Part of a small language model's weights.
Size: width 384, vocabulary 19600, 38.7M parameters.
Architecture: RMSNorm before each block, rotary positions, no biases in attention or MLP, untied embeddings, normalized queries and keys.
Training: a variant of Muon for these matrices, 8050 steps.
MLP neurons of a small language model. Each row is named by its layer, matrix (gate and up: input weights) and neuron, and shows model dimensions 32-159. Each number is 128 + 32 x the weight over its row's rms, rounded and kept within 0 to 255. A neuron's up and down rows have the sign that makes its largest values positive.
After each neuron's rows, "fires in" lists the words (lower case) most often at its 100 highest values on Wikipedia text that the model never trained on; "fires after" lists the tokens most often just before its 100 highest values on Wikipedia text that the model never trained on.

L8.gate249 [136  99 143 171 100 103 131  98  69 115 162  86 147 114  61  98 104 198 108 175 166 155  90  85 123 142 137 117  86 127 128  98  79 112  89 127  96 117 164 158 129 167 169  94 143  85  63 178  70 108 103 109 170  53  94 168 153 124  95  62 146 110 160  98 135 181 129  70 141 115 111 146 145 108 102  96 165 100 127 133 141 157 172 101 136 130 187 141 141  98 118 179 156 147 114 203 153  89 127 123 157 154 101  93 135 175  97 102  85 153 105 116 163 161  64 143 155  97 127  89 108 157 130 123  76 158 158  17]
L8.up249 [183  56 155 133 105 155 112 127 103 127 111 127 169 112 103  93  97 160 120 128 193 130  63 126 128 112 115 131 122 139 111 121  85 142 190 112  96 123 184  91 122 119  94  63 123 180 160 151 130 102 153  93 147 148 105 148 145 158 129 156  87 153  99 114 124 188  99 145  82 119 163  79 223 160 157 136 152  50  97  91 137 132 167 113 129 174 162 151  98 127  91 104  91  99  92 170 196 132 111 150 166  92 169 118  86 153  60 115  72 104 153 111 129 110  97 124 130 132 114 158 154 178 173 145 160  83 125  62]
fires in: "by", "school", "station", "club", "in", "film"
fires after: "the ", "The ", ". ", ", "

L8.gate814 [141 152 121 155 116  91 124 104 107 135 159 130  98 126 155 109  93  87 169 150 147  40  97 181 154  66 115 112 120 108  99  96  95 152 183 141 109 103  76 105 195 112 143 143 130 127 201 104 144  92 156 180 166 100  95 147 159  91  81 141 123 151 118 118 213 120 119 124 116 124 161 158  80 134 135 112 168  86 134 119 190  47 135 116 136 122 160 176 160 101 167 175 158 137 131 117 140 101 117 158 144  66 196 133 138  99 127 160  66 101 132 149 117 128 144 126 142 125 108 115 158 143 146 128 166 135 144 168]
L8.up814 [ 95  92 123 124  95 111 126 107 132 156 127 126 163  86 136 153 101 144 116 104 150  99  47 100 151  98 104 105 117  76 121  90 120 141 138  84 121  47 140 124 145 108 177 171 139 145 125 104 105 133  62  50 119 147  98 179 191 119  66  81  85 145  65 122 143 154 125 172  89 172 139  88 127 147 143 119  95 119  81 150 122 120 118  67 114 143 153 135  98 166 164 160 110  98 145 138 149 164 108 104 126 141 155  74 109  65 116 189  74 151 165 106 149 110 158 113  81 142 193 135 159 115 158 131  91 100 144 101]
fires in: "i", "it", "he", "h", "a", "l"
fires after: "| ", ". ", "that ", ", ", "\"", "the "

L2.gate1009 [ 75 138 105 161 147  83 130  47  77  91 118 128 105 108 149 175  95  59  90  80 129 169 122 132  91  90 174  52 119 135 102 132  65 117 151 101  82 145 192 118 123 133 139 105 145 110 175 174  84 145 117  85  80  51 115 165  71 111  57 186 120 151 136 143  97 171 115 106 140 156 147 117 125 119 180  72 148 108 122 133 115 157 111 157 171 103 137 132 140 143 156 185 120 163 165  89 114  71 133 165 100 133 122 167  88 150 162 125 208 137 154 126 109 142 225 156 138  93 155 140 137 165  91  79 109 195 110 108]
L2.up1009 [ 66 127  99 137 117  82 113  82 154 144  99 116 127  97 155 153  38 148 128 132 142  96 152 146  78  76 133 133  91 113 146  96 139 141 113  63 150 132 128 117 151 149  93 128 134  83 208 133 165  91 129 152 130  84 108 121 101 149 117 158 133 122 122 131 143  85 164 152  94 123 187 149 164  85 161 103  84 136  59 156  76 125 183 151 109 129 129  91  65 129 175 115 102 144 144  80 141 172 107 160 143 176 163 161 119  82  95 105 169 122 122 123 165 150 201 107 138 123  99 124 135 133 124 107 163 134 186 130]
fires in: "a", "well", "an", "part"
fires after: "as ", "As "

L4.gate579 [122 143 142 135 155 156 167 137  87 108 114 146 104 146 123 142 129 156  95 170 133 127 116 191  54 101 137 118 155 141 179 128 156 158  81 136 115 152 105 132 154 151 159  73 159 156 208 157 166 113  92 106 126 209  88  98 114 100 145 144 148 135  90 120 140 127 158 120 141 103 200 171 140 108 104  90 167 109  91  54 108 126 149  58 127 165 161 131 140  96 149 168 135 115 122 101  77 166 126 124 145 104 138 135 130 131 108 121 111 169 156 183 169 114 102 150 134  95 139  82 204 136 130 141 112 110 151 107]
L4.up579 [105 184 100 106 160  82 139 121 189 149 109  90 168  71 104 142 145 171 128 157 180  66 120  92 143 122  89 123 147 117  74 127 137 130 125 160 135 147  57 147  87 186 129 133 150 159 126 160  98 152 127 123 147 163 116  97 130 116  96  94 134 112 138 106 112  86 124 112 132 130  96  94 138 101  72 110  93 159 124 150  93 102 114 132 135 105 141 128 116 164 139 109 118 119  69 148 147 108  97 110  85  94 103  90  73 129 151 177  78 191 155 185 149 105 114 131 120  75 160 106 118 159 145 157 116 151  71 126]
fires in: "it", "this", "which", "they", "that", "in"
fires after: ". ", ", ", "that "

L4.gate610 [180 105 107 113  54 132 215 140 135 106 160 100 170  85 132 141 181 142 121 153 131 103  90 132 155 175 160 133 138 124  96 102 128 137  46 153 131  85 145 110 122 124 132 171 165 132 127  60  60 104 117 102 141 112 193  84 101 132  79 142 113  94  96 164 161 156  92 134 156 121 170 129 114 167 122 170 126 123 108 138 131 130 133 110 107 116 189 178 135 122 153 128 162 146 119  25 161 139  88 109 106 145 140  99 168 115  64 183  83 172  99 112 146 136 179 182 104 146 117 209 150 137 106  88 182  63 125 126]
L4.up610 [ 65 140  68 100 114  80 114  87 104  92 117 131  44 146  45 152 159 118  92 170 136 129 136 168 143 106 166 132  94 119 179 142 104 115 119  99 121 136 117 121 147 135  89 182 108 119 152 125 176 132 154  90 183 200 158  66  34 166 112 108 162 150 111 206 198 154 134 141 102 120 107 152 130  96  92 131 100 108 120  97  62  87 127 145 152 114 134 143  92 110 201 109 139 117 123  98 113 101  85 126  91  99 100 127 100 201 123 128 135  62  99  80 120 112 109 116 164 113  78 102 117 123 151  93 150 117 111 145]
fires in: "career", "history", "biography", "life"
fires after: "==", "== ", "\n\n", "Senior ", "ach"

L2.gate30 [170 172  85 152 188 157 116  94  82 119 126  72 115 172  75 174 148 188 155 145 133 120 108  79 161 128 117  76 167 120 147 137 146 130 196 125 116  97 204  98 192 155 211 135 100 115 146 121 104 118 189  68 164 146 152 154 157 101  65 132 159 104 158 104 163  99 130 166 168 119 171 131 128 120 112 186 124 168 105 145 120  92  75 186 138 133  96 141 135 104 135 126 151 128 106 158 183 129 187 147 148 130 165 138 134 135 146  96 146 173 142 158  99 151 101  94 103  97 116 138  88 138 132  92  82  72 151 152]
L2.up30 [160 102 138 129 100 153 101 118 139 155  71 185 115 134 128 164 114  82 157 121 126 125  88 107 112 141 121 135 149 149 143 162 110 150 141 140 123 155 152  36 150 143 149 142 134 137 113 131 139 162 178 144 134 131 138 140 171 118 123 105  91 105 106  55 192 108 146 130 160 152  93 167 101 137  95 187 122 151 124 117 129 102 101 139 130 113 173 133 144  95 158 100 132 161 122 119 145 132 137 156 122 181 145  70 183  78 172  75 134 174 115 164  67 176 129 154 107  76  90  88  79 136  47 153 143 156 142 123]
fires in: "such", "however", "this", "these"
fires after: ". ", ", "

L4.gate549 [178 152 161 120 100 166 157 100 135 175  81  86  78 184 137 118 118  85 163 130 189 100 123 106 139 190 134 118 144 130 127  61 133  75 136 125 165  91 174 110 122 116 122 156 155 135 126  46 100 112 174 167 126 117 114 127 149  98 145 120  98 104  96  85 115 133 191 102  89 100 145 119 149 104 166 208 141 132 110 132 114 169 127 119 122 138 119 136  76 130 164 124 168  52 132 142 128 122 108 135 120 138 129 123 147 119 143 155 142 155 139 165 132  86 167  88 178 149 139 125 137 163  65 157  94 142  70 193]
L4.up549 [184 112 174  80 108 126 125 158 183 124 102 108 147 115 144 173 117 133 115 145 115  76  34 111 158 133 140 179 160  96 149  70 163 146 151 166  98 154  64 115 136 152 121  86 164 127  99 121 130 145 128 105 156 165  98 110 170 152 152 156 108 132 148  61  90 137 107  71 134  83 168 119 159 133 119 111 172 137 138 124 122 126 114  78 123 176 200 147 119  98 163 135 154  53 160 122  88 122 166 102 174 134 151  72 121  87 166 126 103 114 138 192 124  40 169 162 115 151 126 111 150 155 125 166 122 144 125 112]
fires in: "0", "1", "2"
fires after: "–", "; ", "200"

L5.gate859 [151 120  94 221 149 172 142 154 141 122 178 122  66 123  88 134 113 127 133 189 122  99 108 166  62  95 172 141  98 187 136  99 191  87  64 124  93  94 167 129 156 145 130 180 143 162 124 156 132 187  76 164 169 154  79  92 119 126 157 213 165 134 178 115 130 158 135 134  94 134 106 122 136  51 124 181 138  87 177  67 141  99 127 108  51 130 152 125 145 184 144 164 110 108 113 104 136 108 125  75 118  99 211 104  80 139 214 157 126 109 149 140 121 137 158  98 174 145 186 105 157 108 163 189 123 102 136 151]
L5.up859 [135 217 116 223 132  99  79 105 115 144 129 172  99 118 134 146 175 139 152  81 168  87 150 157 132  82 136 109  98 162 160  96 115 152 118 157 147 135 162 191  71 138 166 159 186 133 129 119  62  95  82 139 142 117 121  68 141 107  98 191 116  26  99 101 134 171 140  86 121 123 163 174 122 134  93 151 111 132 202  69 133 130 137 135 126 169 152 154 119 119 138 131  95 123 128 145 135 133  87 113  78 102  85 159 108 170 177 150 171 119 108 157 134  85 178 119 141 123 104 160 155 137 104 125 162 170 136  88]
fires in: "by", "1", "it", "one", "ashwati", "kantor"
fires after: "| ", ". ", "Ash", "that ", ", "

L2.gate265 [100 109 140 193 164 126 155 135 117  96 105 114 145 149  85 115  91 156  57 155 113 157 202 146 162 159  65  97 129 117  70  97 108 112 149 109 122 160 126 142 148 126 128 123 122  94 141 148 135  70 148 103 124 100 140 122 178  83 138 121 104 103 137 125  80 139 196 144 170  96 130 136 126 105  77 192 188  95  88 152 119 124 140  97 139 174  90 155 147 120 120 170 120 153 162 180 160 131  89 104  84  71 128 101 142 131 109 147 131 105  83 115 125  99 133 151 162 118 169 127 135 139 172  95  65 164 163 106]
L2.up265 [121 125  91 163 110 153 151 117 194 141  74 133 124 168  84  96 106  86 140 105  91 166 164 110  94 132 101  98  76 119 122 134 171 117 135 124 155 167 134 122 171 160 162 105 131 103  89 156 141 195 142 118 132  85 100 138 160  69 197  95  93 149 140 114  94 151 175  81 138  95  91 144  42 104 136 189 136  93 126 147 129  85 117  95 175 123  99 137 126 139  90 124 116 157 162 147  90 146  79  53  79  98 174 135 148 212 149 101 140 160 142 142 105 166 120 128 186 120 145 149 142 127 128 142 161 131 153 154]
fires in: "the", "addition", "although", "he", "however"
fires after: ". ", "\n\n", "In ", "===", "==", "the "

L12.gate282 [133 118 164  97  97  95 201 100 149 138  97 168 117  70 102  92 155 120 141 153 103 133 114  95  92  85  88 111  98 171 107  90 121 134 102 148 117 142 207 112 144 122  94 134 203 131 191 109 147  78 154  97 123  99 177 162 127 116 124 123 116 172 106 128 155 164  63 158 101 113 105 165 120 127 194 160 149 127 122 163  73  97 126 105 102 158 148 106  77  92  69 101  65 148 120 115 163 199 131 175 116  96 156 109 159 148 148 115 119 132 167 107 105 132  94 158 126 228  93 111 114 141 202  99 182  69 146  92]
L12.up282 [171 189 115 136 155 157 122 164  95 142 164 117 219 154 152 122 127 125 136 155 111  74 133  51  94 194 195 150 148 175 138 131 100 113 102 174 127 126 124 166 123 115 121 185 114  97  87 161 104 122 134 107  94 123 150 150  74 131 103 127 137 153 137 173 113 148 110 145  98 185 178 115 128  62 141 178 110 183  92 178 106 101 123 135 144 134 166 107 126 160 102 164  94  93 113 127 105 124 143 106 101 148 132 166 122 152 133 144 159  66 106  72  90  98  96  93 116 120 177 134  91 159 133 128 128  48  76 153]
fires in: "5", "6", "4", "7", "2", "1"
fires after: "| ", ": ", "(", "$"

L4.gate578 [158 124  94 167  89 202 125 137 144 209 129 117 121 127 162 143 151  63 157 130 137 104  96 150 132 110 150  77 181 132 140 114 132  78 144 148 134 137 120  91 120 153 197 168 125 133 153 138 193  68 112 130 114 131 139  68 160 153 160 160 108 137 108 180 140  84 169 112 148 111 148 116 162 184 180 118 173 130 109 135 169 197 148 112 178 125 100 161 160 111 126 170  96  98 114 139 106 177 130 136 112 107 122 182 106 121 162 103 108 153 121 116 118  91 149 113 184 158 128 148 149 127 123 155 127 103 102 118]
L4.up578 [126 144 115  98 120 124 176 174 171 179 112 122 156 113 175 175  89 129 198 106 178 101 116  79 185 154 122 199 175 171 124 121 176 123 137 155 105  84 102 146 102 156 168 122 102 146 148 165 104  72 108 180 194 102 135  60 125 174 143 112 115 179 157 111 151 111  76  82 160 124 166 114 157 145 161 105 194 121 110 134 118 122 139 148 143 170 114 237 181 161 150 123 174  87 121 174 112 103 102 120 130 106 139  77 111 103 151 114 129 111 123 127  91 145 122 155 138 106 132 128  92  75 146 155 103 115  92 107]
fires in: "0", "1"
fires after: "| ", "; ", "d"

L11.gate223 [141 134 102 127 101 113 162 131  97 128 202 126 116 103 145 128 147  91 106  93 155  61 110 131 149  99 112 165 138 152 146 124 134 110 135  76 174 112 182  85  55 115 121 140 175  86 123 122 116 158  84 117 145 150 125 117 121 113 112 179 185 135 116 138  92 119 148 147 176 101 143 142  95  85 147 101 114 117 112 129  79 120 139 155 173  90 104 117 101 141 159 107 174 145 147 164 132 173 202 114 151 103 184 119  82 112 141  79  96  77 137 183 170 216  88 122  93  84 117 152  95 149 131 117 124 105 123 167]
L11.up223 [123 123 185 123 127 112 124 106 171 109  68 116 117 162 101 139 138 107 132 180 199  94 208 111 142 138 124 100 167 118 148  96 107  99 174 143 170  62 108 137 118 115 105 147  60 127 180 109 190 141 138 151 135  96 149 134 124  85 148 147 152 140 100 106 177 109 128 103  79 126 164 148 108 111 125 176  98 100 160 113 142 138 189  87 166 182 132 132 137  86 113  62 160  96 158 126 105 111  80 142 171  37 147 106 155 100 175 129 126  96 134 172 114 102 172 112 110 169 122 108 120 133 109 151 129 106 104  88]
fires in: "in"
fires after: ". ", "\n\n", "\n", ", "

L2.gate337 [152 171 111 131 122 147 163 119 117 105  96 163 143 127 116 140 123 134 108 115 181  78  87 106 110  84 131 125 140 124 141  86 181 105 125 151 150 177 113  97  89 165  83 102 148 127 179 142 110 123 121 149 109 157 128  28 106  80 117  78 106 104 116 105  70 189 144 178 151 120 189 121 101 109 147 102 106 143 134 190 149  90  61 125 113 136 147 112  57 157 173 148 150 127 148 122 109 125 112 175 160  67 181 153 133 109 101 150 158 194 167 126  70 156  85  85 133 164 132 109 134 183 198 120 149 155 129 106]
L2.up337 [ 98 186 143 112 141 104 124 156  65 176 120 138 155  77 125 124  92 160 149  88 109 144 174  72 132 118  71  84 163 123 158 126  87 170 124 149 145  94 187 113  84 151 113 123 123 153 111 150 184 133 137  52 149 101 139 192 143 122 112  81 174 122 156 107 139 151 118 122 165 114 115 146 131  97  85 126  93  75 220  69 132 162 154 156 141 148 118 123  84  80 125  74 165 140 119 138 114 180  79  88 181 156 178 158  99 123 143 142 145 124 100 164 103 157 175 152 136  91  99 138 131 137  90 140  54 118 110 125]
fires in: "14", "11", "breuning", "15", "8", "pogesanians"
fires after: "| ", "Bre", "P", "\n", "M", "Ch"

L4.gate601 [147 155  90 107 110 122 157 190  61 117 105 104  79  85 159 124  96 125  97 155  60 101 121 167 139 137 113 149 122  91  83 108 131 148  97 155 100  35 106  91  98 125 114  68  41 133 145 186 129 114 102 122 123 108  96 101 200 144  93 151 150 183 109 150 131 127 188 168 110  82 144 124 200 156 122 116 120 155 124 147 100 147 124 113 117 103 156 115 124 119 120 133 145 110  74 130  99 175  87 105 151 118 133 139  83 114 181 160  87 122 134 153 115 102 130 139 131  94  78 174 119 112 129 156 173 162 117 128]
L4.up601 [138 139 132 140 136 193 131 122 122 196 150 198 145 150 159 131 111 155 137 170 136 103 116  53 152 135 152 121 148 152 140 170 169  73  73 165 142 104  90 111 149 121 173 132 109 114 145 108 139 100 147 123 135 148  86 152 186 157 164 132 134 131  97  91  75 143 149 134 107 186 126  90 129  65 116 192 133 124 144 133  89 125 114 211 101 162 139  97 157  82 102 127 108 159 155 141  76 207 138 179 135 104 130  28 136 119 127 149  50 166  84 146 113 130  77 134  95 196 165  90 113 135 111 163 166 139 136 118]
fires in: "2", "3", "4", "6", "5", "1"
fires after: "| "

L7.gate1021 [118 139 146 134 142 100 112 111 122 117 114 127 126  69 145 150 140 112 146 140 100 124  45 124  82  74 131 131 127 138  83 198 118 124 120 125 110 115 118 182 125 197 116  95 107 155 179 123 125 136 113 102  74 139 109 146 121 114  52  69 124 172 147 131 170 179 169 157 118 138 142 123 108 172 128 153 182 186 117 129 177 135  97 139 125 110 123 157 129 136  91 143  86  81 188 138 163 144 114 187  93 119 140 132 190 104 152 126 134 200 215 145 125 135 117 212  94 126 124 162 119  98 175  96  83 191 153 196]
L7.up1021 [151 184 154 169  88 162  88 173 190 129 159  98 122  84 191 145 150 160 158 145 105 138 109 120 138  79  77 103 161  98 146 131 149 144 114 124 129 111 157  99 112 128 113 102 127 126 129 117 160 127 126  95  63 126 175  97 117 119 109 172 120 114 140 173 163 165 160 141 107  45 116 109 120 120 180 150 115 112 154 148 140 153 167  47 167 123 100 152 117 119 144 109 136 101 134 165 126 112 167 132 123 166  96 151 228  88 148 126 160 173 154 105 127 115 128 116 137 164  67 148 146  81 103 142 114 125 118 119]
fires in: "a", "an"
fires after: ", ", "is ", "was ", "as ", "of ", "), "

L5.gate234 [167 160 159 127 135 130 154  87 150 179 130 134  49 175 141 148  96 121  93 116 127 130 124 148 162 106 104  99 173  63 110 116 134 125 116 100 104 144 128 151 135 163 124 138  94  93  92  61 102 186 138  48 136  81 109 109 127 154 109  96 141 123 141 105 104 181 112 149 118 131 136 140 185 149 146  53 200 152 183 110  98 162 167 168 130 118 154 155 132 108 161 128 135 117 131 181 129 191 135 165 111 111 162 146 146 152 117 141  86 151 100  91 139 132 130 169 135 136 126  92 112 153 182 124 157 164 138 168]
L5.up234 [ 75 133  56 152 139  89  56  94 107 118 137 150 112  92 157 157  82  90 110 118 117  87 173 121 138  95 127 163 168 166 122 150 156 140 161  88 148 145 162 114 130 173 148 122 139 112 132 148 117 107 126 130 115 132 187 142 125 185 116 137 114  91 136 191 153 176  92 115 136 144 142 125 149 124 163 150 151  80 158 148 111 175  99 126 140 119 180 127  87 133 142 116 154 111 196 100 166 186 140 105 158 124 106 178 157 114 109 126 113 161  76  73 116 138 113  82 104 141 110 183 110  76 126 125 199 164 131  99]
fires in: "well", "along", "part", "over", "together", "there"
fires after: "as ", "the ", ", ", ". "

L12.gate439 [144 187 103 183 128 159 153 161  84  69  18 123 124 106  66 108 172 152  93 176 127 148 101 120 105 166 109 144 112 177 139  81 189  96 154 110 156 119 148 128 127 161 159 164 161 128 156 150 100 125  80 141  99  90 166 169 179 135 140 126 107 125 129 151 185 141  97 146 168  72 148 152 120 132  95  84 168 137 179 134  99 100 123 139  88 111 122 115 127 126 142 159 172 119 152 124 146 121  78 114 127 174 135  95 117 128 134 142 129 127 161 141  71 152 110 133 121 116 147 211 111 153 137  89 154 138 104 208]
L12.up439 [157 103 159 143 145 101 133  81 112 133  96 190 129  78 158 183 118 164 188 127 165  84  70  75 108 153 152 144 197 129 143  78 113 168 121 163  83 171  90 132  89 168 168 128 169 138  83 117 106  65 223  69 147  87 175 169 133 122 163  82 123 113 182 122 190 133 162 153 142  72 168 149 167 129 108 162 175 110 131 167 113 153 122  88 115 167 198 115  86 110 122 125 149  57 124 101 107 177 158 139 173 143 108 153 135 133 135 131 138 116 109 124  85  90 160 106 128 103 156 101 137 125 165 142  91 190  62 154]
fires in: "2", "3", "1", "2nd"
fires after: "| ", ",", "-", ", ", ": "

L4.gate311 [118 109  96 160 114 101 184 153 125 185 118 167 123 169  73 159 161 164 143 113 133 101  67 127 145 103 108 116 137  93 136 107 130 157 155 133 124 172  40 123 174 160  82 131  97  90 131 123 128 135  79 108 132 119  94 111  96 141 173 133 162  85 112 151  92 154 183  97 152 104 164 120 152 104 138 128 209 172 102 146 142 111 142 144 121 147 112 143 127  75 202 111 136 104 112  95 152 158 179 196  79 120 152 122 124  72 101 164  96 119 167 189 167  78 139 183 132 165 163 130 172 154 139 154 127 165 135 129]
L4.up311 [118 127 171 181 122 154  83  52 117 186  80 157  75 109  49  53 161 129 126 161 105 160  60 176 180 123 107 146 126 110 185 128  93 129 102 109 103 119 149  43 165 155 143 138  67 110 162 180 127 127 130 165 103 170 149 187 113  95 157 111 133 139  61 109 112  98 163  69  98 102  86 137  63 147 102 111  80 143 175 107  92  43 132  82 144 117 190 115  90 200 116 149  64 150 170 165 139 130 108 101 128  86 144 162 122 163 122 115 149 126 130 116  82 153 114 132 122 155 140 138  95 114 143 113  69  88 131 118]
fires in: "he", "it"
fires after: ". ", ", ", "but "

L4.gate0 [116 144 110 141 130 104 114 191 139  52 111 185 153  92 167 112 124 116 128  89 180 147  89 180 192 104 131 116 138 136 150  50 115 134 126 161 145 107 151 111 114 182 143 140 171 123 105 102 113 186 119 113 127 120 112 205 130  98 163  94  64  83 121  68 147 100 129 122 145  40 157  60 185 106 102 205 195 211 112 160 115  69 153 116 126 109 150 156 190 139 154  94 110 120 149 126 144  75 129 160  72 147 112 121 155 123 155 190 128 153 147 123 140 178 167 190 145 146 113 121 165  59 203  86 121 126 110 128]
L4.up0 [124 117 149 153 193 102 101  98 155 156 162  89 133  98 134 135 166 157 160 133 123 100 151 116 114  90 157 115 178 225  88 145 136 101 158 129 199 122 125 167 179 144 156 149 139 139 201 139 108 113 159 131 161 118 131 109 177 128 139  97 180 139  80 114 116 144 160  78 179  69  77 132 154 120 135 162 136 105 128 147 141 143 152 134 157 121 109 160 149 118 165 206 135 178 115 156 141 131 121 108  91 195 110 152 130  58 152 102 116 131 138 175 176  77 158 123 127 159 129  70  95 124 125 124 153 172  44 121]
fires in: "1", "1st"
fires after: "| ", "(", ": ", ", ", "; ", "the "

L5.gate808 [122 147  92 161 150 112 115 121 125 175 137 193 173  54 128 103 100 117 133 134 131  67 184 145 110 132  95 120 131 128  94 124  68 121 142 196 160 172 138  81  97 155 108 118  89 141 120  93 123 128  98 125 137 121 133 106 103 139 181 120 115 182 150 113  90 137 103 104  89 180 139 102 169  94 163  72 148 173  88 135 121 124 109 109 159 169 164 126 114 131 158 151 204 108 169 162 139 132 118 155  88  97 112 117 163  99 133 114 113  78 103  93 148 146 158 131 107 107 104  95 145 111 193  76 181 133 221 120]
L5.up808 [108 187 172 100  43  90 147 208  65 134 120 106 146 151 124 107 127 163  79  91  78 142 142 130 140 160 139 109  78  85 128 119  81 168 170 120 104 179 120 110  90 122 130 140 126 133 179 127 190 110 154 115 122 138 149 108 131 156 124 148 131 141 129 109  85 132 132 153 166  77 172  74 188 105 179 102 154 174 182 103 101 140 114 114 144  88 109 154  96 146 127 125 180  90 149  43 101 162  87  91 140  90  93 183  89 163  74 133 100  58 139 129 154  90 178 197  70 159 108 114 155  77 140 123 106 135 127 140]
fires in: "10", "11", "15", "around", "12"
fires after: "| ", "; ", "of "

L5.gate11 [192 125 124 102  84 140 101 226 121 121 131 126 134 168  71 186 124 168 126  93 101 106 145 138 124 140 117 142  93  70 108 112  81 144 124 166  63  97 123 182 160 164 173 139  92 143 114  78 191 139 118 119 148 146 137 126  95 161 156  92 156  97 111 109 203 166  95 132 128 132 102 151  78 141 123 114 124  96 106 104  94  75 128  95 132 100 137 131  82 155 191 140 174  69 101 182  98  82 113 105 113 123 161  86 145 117  72 179 146 146 100 157 119 169 125 127 110 152 169 124 139 101 122  94 119 196  88 170]
L5.up11 [ 99 136 106 145 159  60 151 137 156 122  80 129 120 147 180 141 140 114 172 148 147  93 146 141 127 102 172 164 135  78 110 112  92 109 113 113 121 128 128 139 134  97 125 162  99 120  99 100  70 102 122  87 109 159 197 146 127 148 117 122 123 109 108 165 153  81  96 138 119 102  95 107 113 104 177 127 193 152 179 109 122 161 162 110 154 165 111 164 119  77 168 166  99 167  82  98 143  97 107 160 110  95  97 143 160 147 104 120 146 121 129 148 141 120 165 136 144 149 188 120  75 139 138 182  43 117  61 159]
fires in: "he", "she", "career", "who"
fires after: ", ", ". ", "==", "\n\n"

L2.gate659 [178 149  85 154 120 138 142  95  88 138 106  75 118 129 123 100 130 186 141 138 140 167  89  74 145 134 140 107 171  72 108  79  67 148  96 166 101 131 104 120 106 157 122 142  77  82 116 132 125 150 134 117  91 117 155 173  95 137 129 169 103 145  71 152 156 123 177 102 117 140 156 196 128 102 159  98 181  89 108 110 129 147 111 109 125 117  54 116 144 153 119 136 150  89 118 210 183 172 110 158 144 125 136 138  67 156  85 167  88 133 110  70 157 133  90 119 124 150 164 118 133 175 125 144 110 152 123 108]
L2.up659 [146 133 112 135 132 117 120 152  96 176 112 141  96 128 131 133 128 140 143 105 119 119 111 102 131 120 206 125 184 118 149 119 129 102 116 109 140 110 106 152  93 114  73  87 138 160 107 108 129 114 160 119 186 128  94 188 112 174 125 109 124 123 159  89 152 119 147 208  90 174 160 113 170 115 115  96 191 127  64 113  59 118 117 138 117 184  90 119 171  87 146 164 133 122 132 167 121 163 150 142 132 124  63 159  62  79  81 191 120 147 155  90 140 189 111 191  96 111 197 117 119 148 176 131  73 156 137  33]
fires in: "school", "station", "hospital", "club", "museum"
fires after: "the ", "The "

L5.gate29 [118 159  76 140 129 171  98 127 105  85 124  95 114  97 133 110 130  99  67  86  91  69 131  54 178 140 114 153 170 158  92  85 179 184  71 154 107 112 177 136  88 198 128 143 134 110 129 108 127 134 113 118 130 129  66 121 116 138 140  60  91  83 128  86 136 144 131 122  71 121 120  98 134 133 163 138 117 120 187 122 150 108 138  99 145 119 176  93 115 137  84 135  83 129 171 120 109 155 109 152 161 111 135 182 174 168 161 134 154 162 102 143 151  75 181 114  90 114 139 120 138 201  87 127 159 143 133 144]
L5.up29 [ 92 146 151  91  31 118 127 134 115  67 135 156 121 156 104 172 135 105 119  53 110 143 110 130 141 141  62 176 107  98  89 151 106  88 128 147  93  74 144  99 147 132 195 119  84 140 152 137 158 118  81 110 135 109 120 168 159 100  91 135 161 140 147 110 153 114  75 101 114  88 122 127 177 168 161  89 172 112 116 146 125 161 118 153 175 147 152 137  67 127  25 143 101 121 116 189  77 146 126 150 142 133 136 128  90 127 169 175  98 139  73 103  97  85 128 111 102 107  85 151 119  67 142 159  98 142 122 109]
fires in: "9", "8", "10", "7"
fires after: "| ", ",", "; ", "He", "Be", "Te"